From a checkpoint of a small transformer trained on Wikipedia.
Size: width 640, 5 heads of 128 (1 for keys and values), MLP 1728 SwiGLU, vocabulary 50257.
Architecture: no biases in attention or MLP, tied embeddings.
Training: 533M tokens, 8130 steps.
MLP neurons of a small language model. Each row is named by its layer, matrix (gate and up: input weights) and neuron, and shows model dimensions 325-420. Each number is 200 + 40 x the weight over its row's rms, rounded and kept within 0 to 999. A neuron's up and down rows have the sign that makes its largest values positive.
A block is one neuron, or neurons of one layer that tend to fire together. After each block is what it responds to, as a language model described it from the Wikipedia text at the highest values.

L4.gate803,221,116,229,187,170,168,197,229,190,197,193,174,189,161,198,213,217,209,199,214,229,215,142,222,237,335,186,214,252,117,247,231,112,310,260,179,174,199,172,227,180,179,235,168,185,171,216,213,212,252,171,170,249,177,118,204,224,181,192,264,199,187,188,154,311,212,181,266,149,208,187,209,265,188,283,159,219,197,255,157,207,205,267,223,165,211,248,236,209,255,282,176,181,143,134,243
L4.up803,229,292,224,222,191,188,185,226,137,292,235,214,220,196,230,207,236,198,253,195,166,237,165,247,193,191,118,187,176,191,256,194,226,146,193,118,293,243,217,156,184,199,253,193,173,98,223,253,227,215,177,170,186,262,164,249,282,215,177,284,194,198,176,219,136,204,234,211,176,160,205,216,200,134,200,126,184,145,176,238,182,195,209,150,241,188,203,195,285,210,192,226,252,183,270,164
Infobox field separators. Mostly the colon after "Website" and similar field labels at the end of Wikipedia infoboxes, plus table pipe separators near row ends, as in "Website:" and "9 |".

L2.gate41,231,150,209,169,242,169,271,222,204,160,184,262,173,245,248,238,159,198,166,183,236,172,262,222,263,198,196,227,108,236,192,230,196,194,132,112,242,190,239,216,138,239,224,172,187,150,188,224,191,161,202,235,174,188,177,212,190,260,124,172,173,255,197,189,230,195,151,319,180,212,143,160,247,230,236,161,232,219,238,164,241,257,193,171,159,298,204,210,178,174,160,228,189,221,236,190
L2.up41,273,170,153,180,203,165,167,235,195,188,242,192,207,300,246,238,208,171,181,217,185,177,173,187,226,233,162,170,202,238,166,148,190,270,251,110,156,215,237,186,231,175,213,212,185,223,218,193,228,196,187,210,202,150,147,170,234,174,174,173,199,324,252,200,255,270,129,256,165,215,195,239,197,200,232,194,224,214,203,263,179,230,202,247,240,235,199,217,211,213,186,288,168,182,232,200
L2.gate323,158,212,189,171,178,276,227,230,159,211,156,156,157,171,180,213,224,236,209,172,192,260,209,267,179,194,181,214,243,144,171,272,269,178,234,294,214,170,131,207,227,154,194,186,191,201,235,157,144,233,223,126,210,213,196,224,239,179,206,224,194,284,224,210,233,195,182,271,231,225,228,214,267,214,173,191,182,142,169,194,187,278,182,133,223,204,239,215,222,192,227,221,169,199,209,178
L2.up323,225,96,201,141,187,198,230,132,154,259,242,229,228,176,250,212,164,232,178,183,215,146,225,161,171,242,246,235,194,207,157,188,194,257,269,142,163,181,133,267,203,211,197,159,203,249,232,171,187,214,161,200,170,166,167,119,183,220,252,235,233,231,206,271,203,264,222,171,246,147,209,163,243,191,218,162,193,215,188,211,244,149,118,181,224,250,245,239,206,230,228,248,204,190,224,229
L2.gate385,202,251,199,172,178,163,199,239,205,220,235,176,186,238,191,270,226,141,171,263,209,170,181,269,176,225,152,226,192,161,150,194,140,160,240,177,107,203,172,240,266,156,167,217,220,155,230,238,208,271,189,184,190,247,185,191,231,229,161,195,231,181,306,229,193,176,215,146,224,143,215,130,150,192,164,248,255,193,201,155,249,195,147,154,211,238,201,187,180,217,113,189,261,161,223,203
L2.up385,163,238,271,184,212,172,187,247,192,231,262,207,206,200,121,228,119,224,224,196,231,264,207,206,198,214,190,242,197,223,172,188,256,256,145,204,95,222,234,213,210,243,221,164,128,155,167,157,215,184,210,207,173,172,223,233,195,211,166,182,197,182,165,196,178,139,149,132,216,176,271,191,139,197,231,257,276,165,164,214,220,197,226,156,256,194,169,174,197,189,93,165,221,258,155,240
L2.gate406,164,299,221,224,170,183,238,223,231,158,185,220,180,173,126,241,209,214,187,87,202,222,266,137,230,219,205,217,192,151,181,183,148,168,176,169,200,249,220,213,172,180,241,192,216,161,149,240,163,224,190,235,177,241,211,201,234,171,136,162,272,230,181,242,148,189,197,207,231,181,217,215,250,244,237,257,242,227,287,251,214,195,211,242,171,267,124,247,169,215,185,195,193,221,228,194
L2.up406,208,159,268,167,194,182,181,193,249,219,185,251,201,247,147,203,152,254,267,284,166,188,263,192,197,200,208,226,81,209,256,240,243,226,246,202,210,219,205,254,193,273,137,199,122,145,207,179,133,202,163,222,241,192,187,220,165,219,221,160,202,203,249,183,252,181,205,189,179,212,234,320,183,210,238,259,189,164,231,139,187,163,179,220,241,182,116,208,270,221,241,195,158,190,208,170
L2.gate445,237,193,157,204,179,183,254,240,236,137,156,163,178,203,184,264,210,165,236,94,207,154,197,135,173,228,191,189,191,179,198,135,167,214,148,169,206,156,129,187,240,174,178,170,202,197,241,194,126,228,124,195,238,228,114,242,127,191,201,200,246,232,226,256,180,163,225,211,172,183,203,211,195,242,209,257,222,174,227,225,196,174,176,214,224,298,92,172,271,202,137,212,216,267,211,175
L2.up445,195,162,162,113,154,202,157,197,142,139,254,172,198,194,152,209,188,201,201,186,238,221,187,148,169,222,210,189,146,219,186,236,224,182,172,232,197,146,154,177,300,263,104,219,173,221,164,156,249,178,228,223,210,182,157,90,189,240,177,203,114,162,202,236,251,206,235,206,278,227,202,136,165,165,211,287,156,191,220,106,229,270,186,251,267,207,199,145,205,237,214,223,187,150,110,204
L2.gate636,210,187,222,191,159,245,247,170,154,240,215,192,121,151,144,191,244,166,172,219,161,191,218,209,187,198,166,206,249,202,253,147,217,106,186,233,238,216,203,154,170,178,131,158,253,222,180,259,145,255,230,190,177,80,180,162,199,196,193,246,211,196,172,264,203,221,230,181,262,169,238,171,124,183,207,183,156,205,246,122,163,163,231,181,155,150,179,248,231,235,176,219,216,172,185,258
L2.up636,157,180,197,178,221,214,259,226,233,159,126,160,232,148,229,202,207,139,120,198,200,202,183,208,172,267,172,222,147,257,181,231,195,192,210,193,192,241,139,210,203,165,203,241,206,222,242,202,235,223,256,242,165,142,161,129,223,240,147,227,236,184,287,142,260,199,170,221,205,189,189,196,231,186,219,211,182,273,206,234,151,165,255,142,234,185,200,197,201,155,150,210,246,183,190,121
L2.gate1070,188,194,197,186,182,78,235,208,137,194,196,163,169,159,123,193,249,187,254,220,243,199,137,212,221,176,199,134,223,150,246,203,201,186,254,135,243,224,190,210,165,269,281,206,249,170,262,193,204,248,232,235,195,223,194,242,245,267,172,219,201,251,258,197,278,139,236,230,210,194,244,168,209,142,217,267,209,238,203,239,212,223,212,201,194,217,175,224,227,161,194,337,183,183,241,200
L2.up1070,281,191,237,154,257,155,189,101,224,151,170,163,200,190,192,174,178,196,216,213,203,195,180,174,218,229,188,192,114,137,158,131,166,251,126,189,149,199,217,218,137,253,259,220,222,238,175,187,240,206,257,268,223,250,185,188,188,246,206,228,115,217,237,230,240,215,132,176,133,196,265,194,213,209,148,182,280,226,187,212,239,202,194,217,174,206,220,175,149,152,218,143,196,202,110,145
L2.gate1364,198,220,223,135,175,153,137,166,211,181,173,115,248,159,182,187,239,175,248,163,208,297,267,194,188,212,163,186,225,177,159,128,204,272,255,211,204,214,167,228,291,217,276,185,198,162,223,180,177,170,174,198,213,219,179,169,247,241,210,156,293,196,191,207,107,156,196,278,214,163,219,202,219,128,218,194,171,300,251,132,222,221,182,200,135,212,200,254,206,168,192,269,210,146,177,225
L2.up1364,202,216,148,204,119,224,152,155,209,250,175,219,175,181,229,267,161,243,195,218,240,150,171,234,214,195,266,174,156,185,161,195,102,216,196,265,171,220,191,212,176,224,242,233,179,215,186,191,251,248,186,171,190,138,206,131,273,204,231,218,222,277,252,257,160,224,232,142,253,229,337,241,216,227,216,216,201,198,261,201,216,249,202,218,162,199,146,177,140,192,242,206,238,128,217,141
League table column separators. Pipe separators in sports league standings tables, especially the one after the losses count that leads into goals for, e.g. "| 3 | 3 | 44"; weaker on scattered prose words.

L3.gate74,183,230,225,227,175,141,229,186,126,226,232,274,188,145,182,273,247,192,231,220,258,220,266,231,183,202,270,254,265,179,155,125,202,248,197,174,160,220,221,237,216,128,187,197,196,222,162,232,171,161,191,200,238,133,220,169,228,187,98,282,169,212,230,172,212,199,248,249,229,160,242,226,174,231,222,221,181,151,172,192,170,208,176,198,264,232,171,189,248,226,185,153,154,143,174,168
L3.up74,215,188,145,196,205,210,162,203,157,151,254,158,228,235,207,157,239,223,129,184,182,197,205,179,165,173,177,176,220,252,258,138,143,282,145,214,239,204,256,232,207,206,206,178,173,197,288,202,197,178,134,189,167,214,196,213,163,258,198,244,162,132,207,212,199,187,169,217,146,181,209,205,178,202,207,222,334,278,183,149,233,174,168,222,241,204,201,261,279,118,228,259,195,239,206,178
L3.gate179,190,151,235,227,257,232,173,237,161,224,238,242,200,223,232,157,114,163,244,239,231,197,211,260,231,91,231,166,246,194,211,139,167,193,191,216,221,277,198,215,183,249,278,174,245,182,238,236,142,185,217,303,232,198,206,172,160,165,190,178,252,204,250,164,218,169,176,203,233,159,232,247,156,218,169,256,298,289,160,188,214,165,194,146,213,222,248,165,188,230,211,172,113,232,183,217
L3.up179,163,215,169,258,263,207,230,215,266,225,231,181,155,193,162,205,169,240,226,233,214,212,216,212,179,144,204,133,135,168,191,202,110,216,220,177,178,250,177,187,265,235,206,182,177,211,236,174,206,158,274,157,209,199,159,225,203,251,162,159,249,106,160,231,224,237,204,260,139,188,192,214,149,199,213,221,224,144,203,194,214,219,177,246,168,204,245,184,240,200,218,141,196,177,268,171
L3.gate261,219,207,228,157,213,171,138,222,203,197,187,215,189,215,266,292,195,214,223,199,190,166,252,240,249,212,166,256,230,182,221,250,198,194,135,239,237,175,162,222,181,207,197,151,288,198,138,224,146,164,228,197,231,187,252,242,238,249,200,190,178,202,184,168,164,196,212,234,233,147,167,200,160,180,164,139,214,200,184,176,248,280,195,145,183,205,224,180,213,219,187,181,201,201,261,217
L3.up261,133,251,240,202,156,242,239,141,233,207,141,278,223,251,194,214,252,186,215,232,188,189,193,290,254,190,155,259,223,191,115,178,184,214,216,206,215,112,170,218,242,149,194,225,234,191,225,247,201,258,263,266,190,193,188,236,270,184,285,191,168,246,204,148,217,150,171,255,159,159,130,191,197,207,157,184,190,270,270,184,195,186,184,120,204,229,233,239,210,281,204,219,241,173,245,185
L3.gate560,201,243,174,153,131,192,274,189,251,209,185,225,199,257,152,200,225,183,218,225,205,206,208,223,256,203,141,238,218,185,209,151,253,175,150,218,225,180,170,135,198,162,175,186,225,180,192,178,229,207,228,147,234,254,163,237,249,257,153,204,202,181,226,91,185,140,222,162,244,187,247,227,192,234,230,211,228,223,235,86,136,262,230,207,229,234,168,241,189,229,241,191,124,195,165,241
L3.up560,194,147,308,216,118,229,157,185,202,211,262,214,222,197,127,189,142,185,170,203,242,210,224,180,210,192,214,193,195,191,189,188,249,214,74,201,244,182,235,89,219,259,211,224,242,210,190,247,116,144,114,188,217,231,200,179,201,189,210,138,270,187,189,168,213,149,199,160,165,169,218,248,193,165,149,177,207,144,137,189,232,115,230,201,251,298,186,221,174,199,214,195,213,149,193,214
L3.gate562,172,230,218,130,208,150,247,250,202,203,252,192,172,173,244,188,239,194,170,162,164,236,158,169,195,250,237,160,241,191,175,166,235,257,212,210,159,219,181,139,175,220,192,175,165,208,134,172,256,260,152,147,240,126,188,241,202,151,175,185,223,160,195,179,222,128,209,214,227,203,219,186,171,168,197,175,264,242,255,220,306,243,242,201,259,212,249,191,216,185,221,206,165,191,207,213
L3.up562,175,257,202,191,112,201,231,144,177,152,141,140,205,120,207,147,211,185,185,171,264,139,238,165,220,206,228,168,239,188,231,239,205,182,226,230,178,149,194,191,199,160,277,211,178,192,264,227,141,160,244,248,229,197,153,205,185,170,145,247,199,194,134,182,163,188,237,262,213,152,163,175,243,154,211,118,246,177,180,165,214,266,169,229,174,180,206,155,189,162,188,234,239,179,214,174
L3.gate620,214,150,202,209,181,179,198,126,141,172,216,167,221,165,169,212,237,241,224,250,215,270,187,213,185,161,219,198,250,209,208,208,185,228,85,217,169,156,192,167,249,176,234,195,204,229,117,146,160,243,222,229,165,78,233,195,255,138,171,213,223,205,162,131,257,165,157,262,202,246,299,173,224,266,180,211,211,174,208,202,199,140,295,212,255,187,226,209,243,214,191,232,175,201,174,220
L3.up620,218,206,168,182,164,237,220,207,201,220,138,204,230,215,173,206,224,252,181,270,224,216,199,181,213,171,212,180,244,208,219,198,301,233,170,128,158,184,108,176,160,245,232,238,228,212,244,213,158,214,209,179,216,291,151,250,231,157,160,234,96,249,156,118,226,216,168,260,175,175,238,179,172,257,270,246,222,177,275,288,186,179,189,190,180,216,182,158,204,209,161,262,231,241,137,199
L3.gate1304,192,233,224,181,197,164,242,173,215,176,161,149,200,214,169,229,176,261,169,230,244,195,176,254,220,216,181,209,172,152,185,258,182,197,204,196,221,260,148,148,266,244,245,185,235,193,260,142,199,203,190,240,179,184,182,255,206,252,170,163,205,221,302,169,217,200,202,281,286,179,176,172,207,216,310,266,162,213,205,254,186,196,130,193,160,224,157,182,243,214,237,300,166,218,175,210
L3.up1304,222,202,197,200,196,210,256,248,148,238,149,200,217,168,230,261,168,240,203,247,274,226,193,235,220,284,193,255,167,146,292,222,150,209,275,264,255,116,208,251,195,221,246,265,155,172,181,167,171,171,226,138,236,187,181,205,275,225,176,195,125,185,172,119,262,224,224,232,222,268,171,218,217,242,218,178,216,131,226,208,219,225,206,175,160,224,178,139,180,219,194,224,262,133,208,140
L3.gate1463,227,280,160,173,225,207,199,226,237,252,181,170,190,189,232,269,244,200,188,133,234,158,206,194,205,223,153,175,204,250,239,147,198,197,159,191,185,161,228,174,223,245,160,195,198,148,180,189,129,262,176,199,204,255,216,217,168,201,182,182,206,212,226,159,182,132,221,276,199,197,143,256,255,205,198,171,240,222,147,102,191,229,158,157,183,268,275,194,212,233,157,189,189,285,211,193
L3.up1463,194,138,262,241,154,221,234,138,223,172,159,227,236,187,168,212,206,207,179,168,234,163,237,192,248,232,235,226,185,209,117,186,223,143,233,207,216,179,271,231,187,267,164,175,212,201,190,219,149,227,228,284,165,168,205,216,211,220,132,215,191,147,244,179,223,207,171,233,141,247,182,145,222,233,234,270,183,253,224,212,265,206,207,189,192,258,184,204,135,176,205,170,234,177,166,213
Website field punctuation. Mainly the dot after "www" or the colon after "Website" in infobox lists; more weakly, heading-closing "==" marks and colons that introduce lists.

L4.gate1414,229,127,246,202,166,162,230,208,156,201,191,198,199,170,195,170,169,165,215,139,221,240,191,207,270,176,148,217,213,216,225,227,205,164,199,186,214,209,163,168,210,230,152,250,258,185,180,199,246,235,213,165,217,241,226,132,226,254,215,174,244,256,259,193,190,149,208,225,107,140,218,193,187,169,163,180,274,205,225,188,135,205,237,148,199,167,196,215,119,264,242,177,224,252,297,211
L4.up1414,242,143,230,189,241,177,257,178,152,77,142,211,225,157,238,150,206,241,225,183,236,278,159,153,195,237,206,163,178,239,140,187,156,225,198,161,191,145,208,190,243,180,216,238,194,175,176,183,219,162,176,139,150,212,192,176,222,254,132,209,144,221,172,271,219,251,128,207,202,189,219,153,251,206,257,183,201,147,215,190,201,184,165,193,201,222,112,203,149,297,208,213,221,134,299,165
Mid-row table cell separators. Pipe or semicolon separators deep inside numeric table rows, mostly sports stats and standings, e.g. 14 | 1 | 1 | 4, or Total: 78; 11; 7; 1;.

L3.gate109,178,191,206,208,233,232,224,230,221,185,217,203,201,191,180,215,175,203,305,120,207,207,153,187,186,218,222,216,253,175,176,244,276,229,278,135,268,242,218,248,177,176,269,184,172,158,216,187,120,161,172,270,246,220,156,203,203,140,237,169,287,148,289,167,236,77,211,185,172,150,247,255,229,188,137,240,267,155,249,181,157,250,145,216,293,188,171,182,256,194,200,134,209,335,229,236
L3.up109,195,238,216,173,124,186,231,133,182,128,233,200,191,272,199,223,237,241,256,191,252,305,255,201,179,246,170,238,183,165,174,170,242,180,150,171,242,190,231,165,204,178,207,183,238,120,153,236,142,173,235,125,177,196,225,233,169,188,167,234,252,273,268,207,168,180,129,263,250,213,239,165,199,207,239,224,88,213,185,134,156,188,183,191,217,214,156,233,212,252,217,241,152,207,136,255
L3.gate165,257,237,200,207,169,162,239,188,182,209,156,241,148,193,199,197,189,242,205,219,182,205,152,286,244,252,193,204,193,251,204,174,222,178,202,211,183,211,174,172,258,211,160,208,289,111,239,172,185,202,204,174,181,160,221,186,171,209,178,188,196,194,243,228,244,109,182,179,234,167,194,257,238,220,197,274,240,204,249,164,198,277,219,210,182,288,164,162,238,173,186,229,152,148,187,231
L3.up165,201,184,164,178,230,236,194,163,275,96,190,209,169,168,289,200,218,251,190,288,182,280,177,199,179,199,164,173,167,227,169,234,255,204,215,213,143,119,163,216,158,189,179,226,188,209,169,179,154,157,236,155,185,185,215,251,178,226,181,174,249,174,165,255,215,193,219,256,201,213,196,156,220,175,158,141,257,170,224,219,218,216,193,200,147,223,236,232,227,237,239,228,184,211,126,119
L3.gate254,215,149,85,206,197,219,199,243,157,250,297,220,128,220,241,250,222,241,226,264,198,152,160,242,174,244,175,229,282,183,141,148,262,193,258,221,275,183,196,148,247,188,226,247,209,244,147,180,148,187,277,163,163,273,232,111,174,258,152,172,193,250,135,197,175,185,264,202,149,142,154,238,214,210,237,188,190,220,238,121,189,245,176,232,195,261,111,177,153,216,211,228,127,243,175,161
L3.up254,185,190,200,188,134,263,227,241,241,242,180,253,272,174,190,144,193,182,167,210,106,165,174,219,195,111,284,172,245,212,149,232,188,218,212,147,170,189,221,155,229,195,272,145,212,131,141,228,154,212,157,214,209,191,199,232,209,140,136,158,223,201,234,144,194,154,159,184,218,210,240,154,214,191,235,293,211,228,237,190,227,139,206,172,239,180,155,194,211,253,166,152,204,215,214,228
L3.gate302,199,230,230,181,143,180,205,157,182,202,173,134,230,219,223,194,170,209,237,225,191,162,202,259,214,178,193,235,215,173,226,182,167,241,222,202,153,69,189,236,224,182,225,175,145,160,196,241,177,241,199,171,171,160,158,243,178,204,180,275,231,202,163,162,127,234,265,246,243,229,299,143,169,208,210,233,201,180,183,158,262,136,142,162,206,196,143,204,194,205,149,201,239,144,181,127
L3.up302,183,198,195,225,194,201,156,205,188,245,177,261,161,189,181,145,176,150,238,181,176,227,204,148,163,191,118,260,177,244,248,151,143,253,209,220,193,189,154,216,141,181,178,171,153,298,191,188,236,219,256,177,215,181,192,172,199,136,211,269,256,166,206,275,230,173,208,223,224,250,255,237,164,206,185,181,232,249,177,170,236,140,245,234,177,231,216,195,265,196,278,142,247,257,185,210
L3.gate307,240,224,214,138,182,201,177,161,227,227,176,234,276,258,195,191,217,176,190,226,93,211,197,153,181,282,124,166,190,164,210,239,237,288,210,129,137,231,145,201,207,223,198,188,212,184,205,121,152,231,153,183,190,185,260,217,241,248,221,192,245,257,186,251,219,259,94,174,144,157,195,208,235,231,139,200,132,212,205,237,182,158,136,201,220,230,219,238,204,266,157,255,255,199,268,221
L3.up307,164,153,161,151,154,254,161,203,162,277,184,224,206,235,219,182,236,203,171,244,222,164,262,232,208,246,180,211,123,179,187,196,223,129,204,231,196,237,166,206,148,256,177,212,209,232,200,186,181,186,215,229,223,227,207,159,185,130,237,228,216,262,248,250,204,178,220,208,212,287,184,259,240,200,174,203,212,156,271,174,216,193,108,254,145,193,155,214,170,166,178,253,242,205,232,202
L3.gate336,203,231,109,115,219,155,239,270,213,119,201,171,201,155,226,235,196,226,223,223,247,238,191,167,188,209,259,149,218,204,152,265,298,158,248,160,156,282,176,265,142,217,205,176,206,207,91,274,204,205,186,182,232,163,255,238,233,198,131,215,103,203,228,197,162,131,260,253,212,170,195,178,209,196,208,239,218,157,274,166,154,250,119,209,156,172,192,223,191,222,250,227,279,163,218,263
L3.up336,195,181,156,171,129,131,203,237,232,210,235,167,196,317,157,238,179,167,262,192,221,244,229,192,198,226,129,168,119,171,176,168,206,226,188,226,184,258,204,258,90,156,195,225,178,236,172,231,188,216,184,124,160,246,204,196,231,219,133,224,222,199,189,204,142,166,243,275,152,258,127,219,112,158,135,227,202,155,160,168,247,191,190,173,224,181,166,134,265,222,211,254,308,194,178,202
L3.gate372,216,197,184,124,224,214,167,218,237,180,189,120,126,243,178,221,223,202,225,199,162,200,182,166,148,139,181,151,259,194,192,201,246,210,227,260,115,161,229,180,145,187,241,158,214,231,193,216,153,188,231,175,203,198,84,285,243,172,139,171,247,230,204,169,231,153,159,168,192,253,193,132,220,196,175,152,227,189,181,231,221,195,190,221,210,243,211,164,290,252,200,222,216,218,213,180
L3.up372,218,190,247,145,128,188,217,244,224,212,217,153,174,218,137,238,186,257,108,162,213,219,170,245,233,298,198,148,226,154,172,143,218,148,210,194,226,211,225,205,243,148,172,185,225,148,115,176,226,255,252,245,176,254,214,141,202,185,186,253,199,254,214,205,232,211,176,221,137,145,265,231,161,211,236,200,210,118,144,143,222,194,149,206,149,178,184,165,220,250,165,221,105,176,236,173
L3.gate391,205,277,192,167,197,219,191,297,241,222,208,243,212,184,232,234,150,191,177,106,226,129,230,189,195,189,183,212,214,224,181,125,139,193,219,212,176,172,137,247,177,170,215,153,291,111,265,183,195,136,228,153,220,205,202,218,243,313,190,245,266,179,249,210,255,108,195,157,244,249,185,223,245,198,221,180,243,187,174,170,201,126,127,181,202,244,110,168,257,246,181,215,217,230,207,150
L3.up391,150,177,246,239,221,252,249,208,212,203,230,209,141,150,237,207,220,172,94,185,145,228,180,199,209,140,220,166,183,154,156,159,203,181,237,210,233,206,147,189,151,227,189,179,227,81,222,141,239,149,212,222,193,192,217,174,213,193,155,162,282,156,123,217,204,133,233,211,156,224,123,232,229,252,247,224,210,255,265,161,180,246,264,173,133,232,211,193,209,163,193,116,50,243,209,241
Stats table column separators. Pipe or semicolon separators after a number in sports league or player stats tables, before the goals or points columns (e.g. "3 | 44"); also "in" before a place name or year.